config.toml
hidden_size = 256
num_key_value_heads = 4
head_dim = 64
norm_place = "pre"
positions = "learned+rope"
tie_word_embeddings = true
init = "trunc"
init_std_o = 0.0048
init_std_down = 0.0048
init_out_by_depth = true
max_grad_norm = 2.0
train_tokens = 220100000
max_steps = 3716
MLP neurons of a small language model. Each row is named by its layer, matrix (up: input weights) and neuron, and shows model dimensions 0-255. Each number is 128 + 32 x the weight over its row's rms, rounded and kept within 0 to 255. Numbers have three digits each.
Before each neuron's rows, "fires on" lists the tokens most often at its 100 highest values on Wikipedia text that the model never trained on. A number after a token or word is its count.

fires on: "e" 35, "s" 24, "ord" 11, "t" 11, "ong" 6, "p" 5
L3.up42:120101077183126075079141122132165144177176098147154129095149139135098144136136106154144163125119146082123222147177105082103134160135064099080139116142147166115174155074111090089084147169127098087127141097154196149073120072084090097140151063075092142114125070175107181097088132105143180132145159153036106106162118116085143108164155117129128142099186099156113156097104089169075107142127161162118068117148097116151169146110120142123127158107158104087136146138143168122169087114150125119133102105174126101130155124072167083191096107140144119175120167155145065180144112031129140137151112140116069165175155132172143115124164081086163173102100135073189153098136116143114079170135164135122142104148174129116092087166172147164094154096119189116134139104151128129111136150103157

fires on: " m" 93
L17.up767:091114100094185153134097118110117102180165175140177122079240125115206125116131135161105100146191158040108128113120101156127180097195128146152158121138161091154112122110148182077120147051120139121173088103108184162129139180070129048122068118105107192142120162134118118096119137123131045041091152090149122115165117127150175117145139095094074157115067099139116124135122194158175155169090159078122118133157132120130134088145102095183088111158121100162136153096163130058127135150144127183134130151094088168108160136101150092153137147075141099135146122166125125161143161129132088094089108132166126094109119148107141132131129149119125081097152119128101115130164129122117127099153134121126208114131057136083159108074198101117108129144127164129183135142162165117121165148072125

fires on: " m" 41, " c" 25, " r" 14, "in" 8, " t" 5
L16.up452:114136118151135097149190119141165107158152081140079117147197098175072117101071107140166088172164153097128133139104067189169117105144125136164189122153152141129093125172140172099146177062118098151145121097086146145172186159132101076080130054087115156084123178152146150149153101106128180125094082120124098124107159131152148109129113104194099094098130125087109103148115120186139176166081140157143138059174141118112144160100178142121099122167123123067107109055211066134122121177184167154117154126105096106083114138119098131113148169154135153143149114081172139093116124172148102110117133101181135097140110130108137101163131104116156125084119119158075060149168122126112070117143087128153143143110136200151155100120168063133122072115139113231107108130186132128089107099095160

fires on: "in" 37, "er" 30, "ri" 18, "o" 4
L3.up33:084104102101149150166162152121170143147098075056108076124127125055214150167129137157149140159103136139132122109116149118142112136152136137147093147143088201138125055098148116123128104038124117144149127162109145115101115145158108107089158099080156167131169134123101063156143083114058101128090121134177167147150161119146139124072106146118119166156091111095076121112090095154153131145095085095139155164088165114117197133092113158135180113075126093105161146119107083098103126111117106111140121172111093153129092203157121152150142132165131127160132149090184169100155121091063107139179085129180132072141166149186223115166154092134121083121099113080150145097065162136095140102160180134158108074143110134115130134200148127102104183147081069150120201148084151129146120167171109

fires on: " sp" 34, "o" 14, " t" 13, " se" 12, "p" 9, " be" 9
L17.up78:157179139148095132154146153092132181123095178137061097117160123163100106121105079132118068120107170199176107102099141185130123102091113092155135119121098130137142088165068118133078147153123152134070154115155081109109081186149137086118062122077101075158062177094107109116157087108163079074155169149114117135132167129110158118134148112143157097066125102110153104072128056064173137136088113144171160176187100194064149100103142087131150190192103118131118140122104100104066170110119084173145201147135129114142147142146131122099173199123083101171110120122161151143157120152121113129108144121144118095126094143091181123091114144193159131099122130145048128125102139158108154145154124149122112099123103167144210105105130078115130115188083115176140171156106163136106153157138156

fires on: " |\n" 33, "if" 11, "d" 6, "in" 5, "er" 4
L14.up741:110139104082126081158130071183087101125164153171091105118167137121142091063148181152127128145072189175140132144098100146105101080154162162106115124136154093138122123111120090112186176108148149079078122125149100151174130137143091145144120046085176129109175142132146089086138087167043169168135139113170140130144145166089129125095153152135153177138134145131087156122147159123184110138165173144156086157097136119108184114124128131159148119121139094135158087106063171097133114158223186096172160135116114097139065107123090161121171159116114138084198153115147097088171113115158071058097179081063070140111128133172148134130133147124090157138128098075107165118131178144109175148124112132144102178126196116167097137104130163058092121092078097149087128114101128099121118084077102

fires on: "al" 30, "an" 24, "ary" 12, " the" 10, "ice" 6, "ime" 6
L5.up298:143104184107139121143091111135155136116050173163097127141108093150136134129070129181163131113099130114142106048039127089120134146177137132134111093103188161050053204126160127051186079149131088117119164106136095108154158169109159089156070104204162158112102119102148115138159142155077158154121118083153143120208119175105105112131139158112109145112157148108139107184147175093165107099134104119110167137072129114144118179073147145176146102152170112142086154113149126140118144153175114154117124159146135149080171158135135097185070098095119086093096157090046098097123136131146150172120163100110133114187158123117132130111166094179112116152137171133125142104112174089131174066143071116116155143207112148096185133096094152102139150103122155121095140088132119155147059133141140

fires on: " St" 32, "le" 21, "ic" 11, "a" 6, "n" 4, "ad" 4
L3.up729:134137124195212159145146160158128156066110132112078153091142115132126116126153165126064150119146131124093123140087087045059126066187177038205186101162173109095145166134117114096177194118074114151069112147116127124174086160110134138109122156107063135092106108083120151106111081166097132124177145192092101141144122120131126170135091093165091080134143110100113139141128113142072121141058122163127148120146155107104166124147106149084188172154135091142143140153123043166109093105138140132107157179146178172184149123130142135101104112098175124144165152091185123122136117098165163120137147160114115108132163184119102157102106140140176103139076163119126115103170082099152110114126131090102149147165098151134151109107105105142149112109137159081143190120173040130114068122171109

fires on: "ch" 21, "n" 15, "k" 15, "a" 15, "l" 13
L3.up393:071112157078122087114050128180119142106137136178120129161166097197092155154133136199125159140113101159129145093124153081118149095112186049097174148197114152110134170132182150144075128155121121094115156055117146093146137183088138104068161164098137126099104112095102115202129196139147133141082098186103119137128091124138166190155147069131125091172144141126123149100165076113119103121109167126151078185154156103092139111152137160069133176119160141085095113113074101108166189101105135124159151203115189089166068063077124127133081157085177069121149117057118124060146111130148104165101149129093154098102188133181109141063122110153132139178110122115147140118139101161135112128103124120124128132127161154131178116092123149150174146134111135100132102132105117127065129138144127

fires on: "ess" 21, "iv" 13, "ass" 10, "p" 8, "s" 8, "n" 8
L10.up545:133156123134169167134183140109167107138140131119149179142162138134113126144127110157071154100019169154170141160101139135128109204124093126115115099133103141126161126144102171125101101106146197146166150133155173116052106118140099103081106118178137124154108069180116107111058135144166080156082134131070111086187106141094116189121187159135145125109077187120165104111039077135121152113112180109108108102083100107145142136132175109145126140138094083131142128170103137165092095140147233094097189146125095157058149169182084106109098084159088093121131188124130135141081157142116090108202133133138119121127052151146150130166141117116125143117047104165102137161127105124101131106111139070112182118144180139079158101123115139177119156103168095182123111119117122153141152170130136

fires on: "er" 41, "ul" 26, "ep" 16, "un" 7, "n" 5, "in" 4
L3.up237:107132093085113148110122099096126131122140148077109121164066133144122062079138104186121092075133184120152115132142179126109073065175159091192088166144124095130125133122121094139141155125119105127119129089096134127191134155103172123131107058122160106175170091209105118132111133176117162144113108127066154170103155137115096055100154179174113190122150171117104135092109194114149102148108118105123110102131102111129172137169187188060118175112129093100156080164123145121139119147180093134152120141090132144174129109114084106169147156135084183107139128125123142136153087088114166088089134095140130091093117133185136134108166129135125134187176084074137127122122127058137204155158153124190116145142063115141058103148112141111179094101162095125126168170157113137142096155084231

fires on: "i" 22, " of" 11, "o" 6, "fter" 6, "id" 5, "r" 5
L12.up185:109130172126115157119185122075074134112154182147180089121143144166124182103187124111165051151064109051141125141117104142071095129146168151147193055118112175078105166137124140139136121177102032171152132141112185155135112088114121141145183107140116174068113157203127114136117138170050140134156097149131159129142092156038137133137129103129115126094179160059151161097151115144185105141100113148123152123162127066172122129114081122122135104115154175188202098133091111087134129139178104125112125133068180121093114170091134091140076100088176147116112128151087214123181167126145083093154142071094147129147114132122100151132167100152136128149136143111127112142093115157130098147162101077111115136097114152130099112113158160068119175124148079136086147127110140092111143130126169

fires on: "an" 36, "ic" 10, "od" 8, "on" 7, "t" 5, "a" 5
L16.up247:088145088121130042157154130169119136123082135155112100110193137100121095115120138169145165125093080127135135100061116126161138168156152123093106141110096128127103111154062071082114069092126145132109097213172157159154141155142120157157124116140111175090031193129092155149127084114150135086168136092155093136212141083160085124143115105085092172134134130174126170113159129119133116127082178089123202066096124171148136144111145121148114194138154087130092150175075122108159166153123144139145130124122123131216149132125136079153150132157204091123125106071086108114086150141148128165141125127171129121049137184117159071160095154161159139136120107095136100081133066163166150175106154114136145160165098120163069090190127101124148140124117050135160119129106149107151169130087132

fires on: "k" 29, ":" 26, "e" 8, "K" 7, "P" 5
L6.up430:135094143132076140162132121115158103147101123129162180139116095126164046110084157149081096128095125139217116179141120133162150126148169095141128110094181147120092163080140108145137112163119154145106148111108103149126103163129105123118145163128116102155115115142143145098156100116131114126093091126143129120195197104153086217115100138125147175146155141110124088080148139118115090151104205098142116119088144145155110144085135050136156114132077113103152123218082124140104202073117116154130173104131188115067117165090135152129164091156115132146175113202149104082172137091135155047079107163136104092127151060117103102163140127182128176118140158108112164154136139100113158088119138110094127147069143071146151109066209061113197180138174097094069122103113164148121135175114124

fires on: "ou" 24, "ri" 16, "e" 14, "el" 11, "l" 6, "am" 4
L10.up765:121118125154133173183104112161118070146102119113111163147126149140153113106127098100131126104170094111152130142170141057177099138098135088090088166126087132151078123103102193176122113170202150168048103185155130072091132185104159097159144111113135145104088178133116062138163142180081166093137177186166109108162162154151137125184097144164099087133126171111093127119144088142123126121131172143135172158134126146183065116165105112187080108114165123094143122135102089140130114140121109135099087194128084099159148111148197129105125124157153120171108058131165125108149150161104090154145139123212144157137136134127144103096120091111139117167126085091119088094062156124119211143109094032083141114100086192086108154090129121103120115183110120170064103087152139143096128125115174

fires on: "r" 54, "ent" 15, "ed" 9, "orn" 7, "em" 4, "e" 4
L5.up241:134104125095119090178167150118121102082147149091160096140121135150150092078118107098085102126132114148136128137093120166155106084130113156113138130212194120134151132154119133095131081100183090126176132093192152118119178149069100164091151117200160115170148155157112116149147152157110134170118124088177135163147121133101165086121153138104104139096063061141125174116097137155094176142117139129170142131083093152117188146135120087171123140070117115143091088124101142099146182066198145100084098141133139124109129091177125185091096106143173103141106137147124123227099133099182133064044159127144083111143112155143186154133126156082122103099090170152121161109132141072105116148125102058092116146068111145136139132135128105118164160077195172117118065188112128122033110156095154

fires on: "ab" 12, "in" 11, "ain" 10, "ad" 9, "ed" 8
L6.up422:145120151062134149073138154217149100175184103122091147165105185142112135125127147092179115086145181084086119176089102128126105129086186194164139077161154098152092212124139145104139158107153138083110097089104170122111174134158082105119083098126154132075109174153074114048132101149130062127141127127143092114153096146112167157115092135142144145114128114113171190111101153199104152112135152156108132082112186120125200068147102143168183109107136119098129199103152123165146078154148123090120141072105126170070069170115113102106141118101164085149093104169099105124122110100151082074158140089124107102167130105146142084141116139127122104127171126171048118095150124148130117194184101121128083098161135131136136122150178103163122137137113109154103070163156127134122097131202093

fires on: " n" 90, " m" 7
L12.up247:076125034107122156167126081175058050145181100129161183131148136151150133183122137121111150158179121057151107149168116115160087086160147091110097146146119123171126120159141162119143151126136055132097139116101141203177106113131079096091136110128105163121151135133113099092107136103148122138127115094140102185188096107106129178072150129140110053137108120126104125144092138140156118177149141189125127128125133112161185147143170109157085096083142189113099138130147170090103220138122173122170144148079081173189149184123100171141128142095194142112135158157113109147141141084171098137143097131111153052131128059157114072209168150120203126093177136117135122143097112104152145102128092114131113129137123134104067069060125118117103169092097116107098108124146150111088136156128090

fires on: "am" 19, "e" 15, "ire" 10, "on" 9, "ord" 8, "5" 7
L4.up42:114146087118134080098137099209141108104117154136135131086161147173150167164093101101120136192127115152171133128125152124161161125147069079178109115110164154119053096134151123126117093098159119146124119146118111097091143132123148115129106095142065070121120092154084099082122129151085136145157145103086024174168153119165159147141086120086131191103130113134147174130149073137071153158117149170094136187098114053141103191134092155196138170109109093072111155137117198052130156130083144072089108131151079125145150153088089130136099110122107142135139208146183103158115110100125093169123097126159087118143169088165153170134111121144118131098157153104121131097158161086168091114130147143085138161118120169118113107163118165145132099166154138215080155077173163070173128056130162

fires on: "j" 21, "o" 17, "ig" 12, "s" 12, "i" 8
L7.up202:063138123107143085132118153123159174126135147113106170209153140102113140161101112151103174149119050115086179114149115136087133144157156079115126075087076137120138129147083057116135125150080122160130111167206145095137160195126148129116072096131101096126148142134126062159154150126142159156140152176137103105077124103120090092080104191132133151127092145163134172103125096156104159126154122112129121119140169095109127121104170142080139108188118116153124147121105088174088118139126072138130133150180143118127143116120120207060130139175117123087105167094071122122184121116056130109077157146183150114140202178093143112112146122109182103141151176157168104144147124103155110179079107152143082058063142092059167144155121092096149168072118107138124118185132175080169130084188183

fires on: " m" 24, " s" 16, "\n" 13, "\n\n" 9, " S" 5
L13.up686:071108129113152139156192160145137142146195113094129083098135117127097101099140159173113122136143089130159144097091151177147180117181099051143155161164185094112159083121109138142130130044152182174120108092165153193137091136132079095082105124148086145100120131098104101137029128087144128084155153135137116163113112179078188133112119165118096063061180175149154132139105112177104084127144158063109142115137129147193095109123133124071101159129167095127139062136125112112125104122124139177138118163124087159122131164184151117177124125123116084132145172182174105187117121122102129116088130067122171082112132138111166102117151068090156144096115094148077101183106126125090175143122107170193185201115142161119111089142158073073144147146086103081159123116127127150135155123151115

fires on: " m" 85, " l" 7
L14.up147:149137181090132121099157124129116128156139117083152154094128146110165131071149095148100108100082145068171102139151132124098147153144173142138069100136116161182121159089146149088125158120113143123117169110129144111135148140131088094116111092150102145177113127142103144089123099170178104169148087149112058152204117110238092099187176145176114144145112107140154128199114170186159130091060135147116120127101095125109175153087134172133067111123146087100143081142118148146159157199146094133137185107138149153114178170120138095102130132097094010112145124116118159169133121138078071117168141127129152042094154221137153117161094107143131046167086076151141123129130158066085114055113115105129120135101088091109158130109135095139092106208130136153123143129155124102117130150157131

fires on: "a" 23, "land" 22, "our" 9, "ia" 7, "el" 6, "an" 6
L7.up326:113130188101116116113100107182166102117134138091156193114133159076198107102121043108148068140118143105141122147179154162126126142151130167095118116107117104063122150113167146126086072161149133104117152123094085100113191113203136055124131121156087179099164161144038128103157100133165103129093101083171095168155135138119213143147117161192146132110174100145139099132128152115164146060150097154126082091101168178124182097158086184153128100132145128109132122154164152076191199095127159145133163088110158153110141120095115155104106085080084137147120189166099120136077118114123077075128120159144116130193094165117170069103112137192127144108134150135146129167115153125120120108130112190102077115126071096080155090162148114071140121150077154130109101108149179134131129106098135

fires on: "us" 15, "oc" 13, "ri" 11, "it" 7, "at" 7, "ig" 6
L4.up375:149110121159127151140120137115176114147137105119136106175134189092112199097079177131120191126079143093122115175143118108117103091151095213178147204179120126153123144144070160085126116161091083105118140114064131154101100093122088165159126111089096119066089141150075144135190090119140120147121167173101144113132117157181162144137120174154081128095160155106143148162155121152128175104112168134100148163146113159069130126125135061154148057079098161104176109138136176127095091015150118200152139158089120151147198145156114134107114072141147116100111094117127115144092126123136168153125113101137059094142092081043191136128128081155094138203071174150127123081139154123125132112092110136162144131147125066084105162160108136128101116104134123121131120162167091150154082118114170

fires on: "ar" 34, " the" 32, "er" 9, "ap" 7, "an" 5, " a" 4
L17.up9:081079104116136123157083121120068096129134151097109144175141196124141109151071131176119144134152122134141163135085156171128123198178143139189086167107094193156108138104173154094165121180115074101119154121125108112183130149202148149125120129121191138084088088124159164073133096115092156137136162189112147119174142160176101114138158148139117135186144102160130082138101122134095144167124123129136102112122112098152099138125107154163183091122093071140071142151123075110123088155165146143118172169094092122182100135171082128140043099102139135126142197117061081074123152123111089193072141161180093178179128162183101083133077100163106101117111122118148057091091116145077072144140089134131100125170097080144096144128145165133139127086125159163116139078119106113114071135139188

fires on: "r" 28, "s" 22, "o" 15, "p" 15, "ac" 6
L3.up267:040161199156162070093152118170117106130138129172128138186158196087153192113126102087130102136094125094114117117124157120055096148124167093101123077127135158134125182179069140196097149151164091144105101132083149123138193122124099137066165120140105137138085109174169137101100163127092094144184110152153165106123096160113116157094125108102034156104152108170144092062070068114174146129103138091150182150162151090157173121183124074136118108158120177149167141088098141102139106125060109168125121146144100119115115140143104108101153112169147114083096136118177117167135167126139139141094165085166150090136116163088158108174109124118120136142178115113141122169132150079093098166108128152139143117103191083081159065103127096139102190099106156174105104188117167067153112158138138

fires on: "ou" 19, "ri" 14, "ur" 13, "f" 8, " st" 7
L13.up390:087137131113095114164100120067128154135100078100155074137135165102101070113093135153090107122179136080072132104110073105069116156124145110120104066090104104110104149150123212129146127244166117129130173099167156096134122124070117127087128114134125194190124184132093102149141095094085182107120154198114126084161136146122120181148125164099121122091160127144140156126134156158160162144123161133094135167151156133159065127167133066197084098089145180225114136180156147163141107109130155134096106148151095067094097100126170195091096099156163151181078126103144129139168108124186105111178129094115109141151173123111126101166073140110114100136090154125065185169168104143099141167153168099115133133109163169070161096123140147137122107146136123146068155133116104137106117093137134

fires on: " t" 58, "st" 18, "est" 13
L17.up357:081133132155102095144124130110112124152082108174079171140103122187142112185162121093140186127102102131102083039113140173156084071110142150073074100111110219087121140135141120178126124120167109153116155056192125163137136130136101122122101158080166066185147149126190107105129136151145068171101144155090101113135139145136131140110166073129178151128118156098144114138127090182120134099130146146163114127155122067188087139074211158091187139149161130121157218121152102125095106095130101095102110142156177126128082160149133124153061123164133121121096104135104187148117124147168181111139098132178161110040117117133100146086123114116138065148130093082090157138134130166085111116135145122129146148127100130169173153150181116172100128108126181126127161108052050125109175121133129

fires on: "und" 18, "e" 10, ":" 7, " I" 6, "ac" 5, "ill" 5
L10.up400:105128108091094142136137150131145136147072083079162135062131092128152086146103119174119127116117187150166176140108123097172111129116119114124105046070135120155095074091165136086133142118105142121082109109164141153145137148072100110093131100082061159091068108160134133121160115197158099109185176087161148166149169066141117152090124120127143127132086107115143149140160145102092213134139104148154145135147146108137179150190103085099132080161121099141140167169115120185138122133082165145137152156157114161116172138176117162157129123149116130104136182104110169063140154113111125141079069169130095139148156088125074100160142130058125157155141101120152101129129158148072142118180046117059054125133141140074181177081152108117185156140158069134166098090199132121098145152200140

fires on: "a" 23, "on" 19, "ed" 16, "ly" 13, "ate" 8, "os" 7
L7.up245:076151156048100107113097116126145138213143125191035124134160129134125120061118131134088189117184160144115146075197187112145141078105116112133132098123168138170137167158149157096158149121090132136106080115124151162136147158138132135152118146171106118188087139085116085110096105093132141127175111172073131140104109158120091122117115132143129141141144127139188158144168095100160124108131141144094161208103159065087155142101128090151100119171124135118119116151152080125205115114104142132171121113134103187115102111048207111139201138173135087105049167073078088099100162181133101106090102161138169084109190124137156094186159101150117123118114087138098120140113069155105135164089125208093099145177124140089140200124145116113123136116127116121143088114127133127101119164095097

fires on: "p" 17, "ing" 14, "z" 12, "t" 9, "ion" 9, "ang" 4
L4.up705:159127143169120060142189109123168086131073089148086148122159105129109117141211121174165132126133121080122203121185131104129135162160139129133129114170098176127143098087104075116097174173135125084138105123069114106148149150048120100121120123150161154096101096151127191117143157160116084096143164175114136090131129131114072176104109141154093155086120108150153097102124119109126118106110123155094180133104059152096129089169191117120095111099140065148180174163096146133130141101187171077146109165099117085102154148127159094171115103039088142147079183132084163127138180093090157045145159130125111110149127116138114163163167127071169136150109151114101162090155082191116147133097134188179131081130104142065125099174156071118115149060149141108177137115135107159112130119177154

fires on: "s" 61, "es" 8, "ens" 5, "." 4, " m" 4
L14.up347:126092162089094134099135105107145149168145169072123165067121085138100173080152113119100101157076139138129109105129099150079107138182151137125145182181189136140097084165108115138158201170158124194164127090137142137104158189116151109147138080118088159065146137081102073118156101171119083143147144112143143119130137185136135128103167123168115112157128081094109151108066141122187138079112081126141100159136137145157156088130111074110134125095154143155149097082108140078137160092151130112109171102165160116104139151058120141146139158124119091129123152086173143131152199150196136156142120113120129096112157072126185139106166104047097137114132099152141111141150161173100062224128089144126185119088131163126181118116118153121138040102111176121116074068123157147104203142060158

fires on: "al" 28, "in" 16, "ain" 9, "ity" 8, "an" 6, "ary" 5
L10.up86:134165179087121164144128097143158190163136121174138131123083100163173145165085130094083113123140169106086058115134169109143086161149155185152068079076177101149123131131136181121171117153157114116076103175094103093153168153159208110090107109097088081139075129146098104114128079167148136143123095161099124094120118198099049070112137163168198136138164153108103133095138090142073107121157142182111148107178120139075189116142128175123144112122128100141103094050152130113126152089142113086095154103054074185121128115119114091152098066107137080135134132129121167134099088160170134101098096133157140142166145091123120141129166167217109160104108119148121158094107154114164115103150125159115132135141112134146129213151112121165099130154079124098092111163118070125184143140194169

fires on: "el" 33, "S" 10, "is" 9, "e" 8, "st" 7, "f" 5
L10.up156:175084128095146182233139077143134061135122094051106121120149140149109124096127133149099157119116097127125160106101160114163144156166079106101113144064121116186125133146126139092111083094110198137133152069155140123109147075133084084126164119106123102084123054138148083145150119121128154166118084125149094112122123118205109135182115186108072144100146135141126158137187082111090077162092150111166175156143119166169116074080125141108092114160159151122129142168134100068213141121089103136106107154083096075190170140140130117113180152130144133180114158131117091150139150106183153094146171118141117180152119142107139118137143154112131167134112116146142063127158187175145147056097094119066178139076191109088139119120150141089105071179130109185074159171103136142090154142123135

fires on: "el" 26, "us" 17, "r" 11, "il" 8
L14.up224:088111121114161104103183123151055126123143146104092123127116091118132155156095124125125119140179163173086139196133091177099120156124121120152178098134139091117106110109142068140131091100162099106125138170161095113147111085116091114172128108157086154168112148208160112165166136071142090174133105142144128101138158156113129144118147176121152139156130152111125165156123129157130128106107099169109185105089179122160121178050191175154078103154140144138140067150102115147160153157089112137116160089094124138090117137193061148113097110106137135111087151121088153172104189112188045090103176140125080143154166160166100138100125096144067129046090076123067204064122173119140173119125137066136186150101186075120079102096128090103117121146093159127178130161147111092143105176171128

fires on: "a" 14, "ia" 13, "y" 11, "e" 9, "t" 7, "ey" 6
L7.up669:107162156103129151107158136171076102124100165061175185126127134133176099126110093145128099141128121108100136104137157170161119122135126133112171098139149181108187126099062113172126118128160102179126111190097110062116130129111106080206148113140114160122090103186051104098170146153128128125169141149109099112168171142155203141112136055089183115080094116134111119101129104211135137143180133131125115145142120107062148070164151148118149074135153083112146089191146164123178129174156173133060094116132179080116165118135158091137070180070089086145169094143116098118106132138152136146106119154103126121132112110140122068143057036097113086162186157146129155146121094155099126106107177135129129102132100147078122146162120179092122177156141103114074174076193126113120127116136106

fires on: "ig" 13, "og" 10, "h" 9, "ay" 8, "oc" 7, "A" 6
L14.up744:156131129166142171148163163176194113129113146138136117123084078134088186078117159131135170113129096139125114114137104164195123110136109109130116115219107164171121126162097134099109155131125118020124150100152132150178178124125086167160040083058130103123107098164114096147140116118151173141098172156121139131097147146108122115155176167130167118133135152080168139136167140146100142032177113158164145125077129093184149147122126098184177127107051103135111149118138121112155083158100169180132083124183066124214172175117164124055097131136158092160182143118117144101114138091104135149106131093136107092156106093084088082119140114136153124129092135127157114093103126160083103075129118153174158132091103100098123064121141172118053117122104106136124063169140126123156158185111096

fires on: "e" 39, "|---|---" 9, "r" 9, " w" 7, " m" 7, "a" 6
L14.up517:093156098120149041124137078066118104134186104129165139154140131195186108061139139120162150137202162138146117175050118113098157092112146158107132150184167145161149118140115155159049136154184111085099159149110105123139145184131123129077117062083118170104100149161091121132122150123112174157134113104077120134154112123137145100139138096087107156137140053072139116122101087151133182127144142116127127171127154107152091135128108105113096090124155063134154164121130115162144120146137180135170126139157172094095116157156134182111170113129124088162085138138158076165111160092098164088197111122147096074177177134166191123113150139070083131108149184086168116120118161186157075113122080141098159088133125159163120080095123079110161161078114147060054156165110144148090157131138177

fires on: "on" 32, "a" 11, "ub" 11, "ur" 6, "z" 5
L6.up72:179113044084104127159132129157163150170106140174152147073176111080108090115145113142098106199129175061149136128111137238138132126144120081126125173162137100085089117136141163079142115211145140125142163104181144122137116108095072157113162160116124140153094152119114108123114093074109151104158046131152106100146130125163153151131104145108127119125129128147138200161113104131162140141088115117117198110102088124112112196138170131111102151142070091147128107156079124118161115100163119176111077065111106129146112137057129113109123140160138110151078146084075064075146166113130105117115095149059114148102100163115114130131157126160114163098132111165087129158155166134145133168093165155102084201126162111094144163138105145145165170105189068132193061106103202120133144113167065

fires on: "ou" 47, "i" 15, "th" 14, "u" 6, "el" 4
L12.up757:096101155159133126091091048093129139135102095081131163155100097062126077097133097118089111125083159121173105100144099154138138116115164139142102078082115166140199147137122144098169111155178081104103121143092110145147051172141150141127106127161187111098152134108065094144117142129090156129141087151168128059154123147157151162111091151139118159085162136115184133084160140165118131143162119106119151148162083131173103062139142129159082106141146085068104118134127143137180085118143119149158118148134134175141173129088133120131143189123144159146147084127144150196126129145153066222135120109166168197114183086101135134115097150099068226082099096162117080096110204139176177126159096131108143067126121174116117136115098117135127102137117101132116091118163105087141184210182097

fires on: "al" 19, "ary" 17, "er" 12, "ff" 7, "ial" 6, " not" 5
L4.up279:198144165072118143128079135154176103154159077143136143151145091189147119103106140086068115132156125128090157081169202094141147092184114123158109044113167130167097128084146137124102150113201167146134130179112146091166134186158146155136120166196141069120063190127121111059108111150155101149090099129109146131153145153103080104116145143142112101129116141185172092185117115104110107119148096097089131154146065148191149151131132130146164173135180148115135096151145137091138150099088092080123161089150143134100128077135135154148160109149189105085115073150125165165119101162166098050090127089130046181150110137089101144111169136120129068171163153106125160172083172107127093145121117112108148098122036133148142166106109136086127097107125169150092124171147149069122102099114113

fires on: "our" 18, "an" 16, "ing" 15, "en" 15
L7.up116:111101123142140086147108098100103112146158128101164175054101149114184092134105127089192128153067118166131168151107068182091137120121113098152168138155150141096152131068103150093100123135190144207169156055067114124163177091069118113144071181166130134105110117121080160090143125129109080168122134084147066210142121112166161124087129105145093112130100114087109154172071169194153185124153137116106056060165111141125195144106109148121127135181102159137156210186130142078154178137108086141095115090120152112148116119129168158133072168107139126103103133139115081169077149179142175090141124120131139130122109101120145118137105089130065123131108121111115168141137156186130103175155105193139149120105098126076130120167143168119149110100108104088085117121115117125093160177173154

fires on: "s" 22, " sp" 14, "ers" 12, "es" 8, "ts" 5
L17.up748:144130126129114153099169074085180140109123183080166144135125088121146086103179140121136112129103186107148110161091200190153153151166087106123152125107150141114150073109079102059116217118129107144174074123161114135159139115159111107056118101160076122152149127100076088140064125097152098110137126160107091134132147102129151161101130160129117151174146151090179139075095135120158104096186095140147133130134104183122196118145118101079189138145136132112171109126126139084144102086147097061133159140116147136116127157121106155206146118151112131105148122125105207135047201124162080099164076112091201108082168114126152106146171123116097105131098135067125142164096178175180087133124109144135145124128126155140148106140196122077135080140137172172142110141199115148146116178054123

fires on: "i" 32, "il" 21, "ell" 8, "el" 7, "o" 6, " |\n" 5
L9.up314:098170111125091011128141132070098089139205176154123157154150085173133132146149166154106145112107153131136119185116136173113141130147184072119175136097152114079120077078129114160125055111122139119098180119067071082161125108135177144105120116092099126143153157167111125119152139131093150105082129144139150123136129136059147132090174118153148144077165138127149147156135060115142144082120090110175191105095154121171074130096111096132099156139113149148076121183180117118151169126126097115126182084176118122146114118163132138091113174093090076087196195111168117150147137142166108144120068199149079116170146134119167105067148130123133141120171159172085116075136082159165219092140141116176130173106126112147102162131079151127121161063121071107115135118147108129116121150103153

fires on: "h" 20, "r" 13, " the" 11, "om" 10, "s" 9, "n" 9
L12.up678:109135132132190147146154101125128132094131116123138143168190158173099197097153112182106130086087153117154152167127079141116139063124152072142103108125079141144143102102196149161126101140081179172173131039104119140108135107152114134138125133083079150105119128172121056163119166124149120132140118100056131083179085087137099165126177161185118118115084137153129089081110065117078108134122118150134131121035154166151193162184135131060133138194126101152147133104140162126177168111110165137140158121122138149091128096129119145101103119057075133185136146126091097150073171058159119082134131143182112130127135100109173132141106172106065104130127111144097138091134120111128124139145124122122219170165143115051159098173110166191124118154122130145138082121094143104180110079175142

fires on: " m" 54, "as" 15, "ur" 11, "m" 8, "'s" 4, "ir" 4
L9.up158:146176092170128098116073151103095168119156115139132203106196132119171142101121139152115111175187141056144130177151150153113171114172124064185128143204169176154111110161133083138155074117187053102148090137142101152151083156091186103097151098136084113092135095114138140124102127122154063084093157114106073106144164121153182177126150120156085089111123096094044135119082182110110162195094134128104146112071124139155121176154120110087107065156089109111147176133130105117132109128167133165147149133142158120154110095150124116121079072144103129129173101112185067132144137141189166091103129107131146070113150129142113087165167133157109121107099143156151121102144184099118121090101117181175140136128063100114085159120162122143147090061178122156171154139154174120125083178103124

fires on: "st" 41, " t" 34, " sp" 9, "p" 5, "ap" 4
L17.up164:135148095154098089190141115071170121144115133130143133163105135170161115085131118097134128128122116176137149068142140155126092086156171126150141144198096163143153134146121094188070135125186109061099155155077131141085131144136075182122062089128113155104100134145139124124132138144137044123117176136115119093155153130095120127094154112157111135188141134100194128154107109166172164164153110142170135129132083139133145064090178169110099104106119048165139221165115078130114068062155073145204128144158098115216102171135126125105107172129140168227145127141153159124147104112175125110107127098145174160110093100081115093074093128187116117141136118063149054124121102184116118127115166117124100132111115141168193148125137148111066082160114112122118122119110124100098075139129100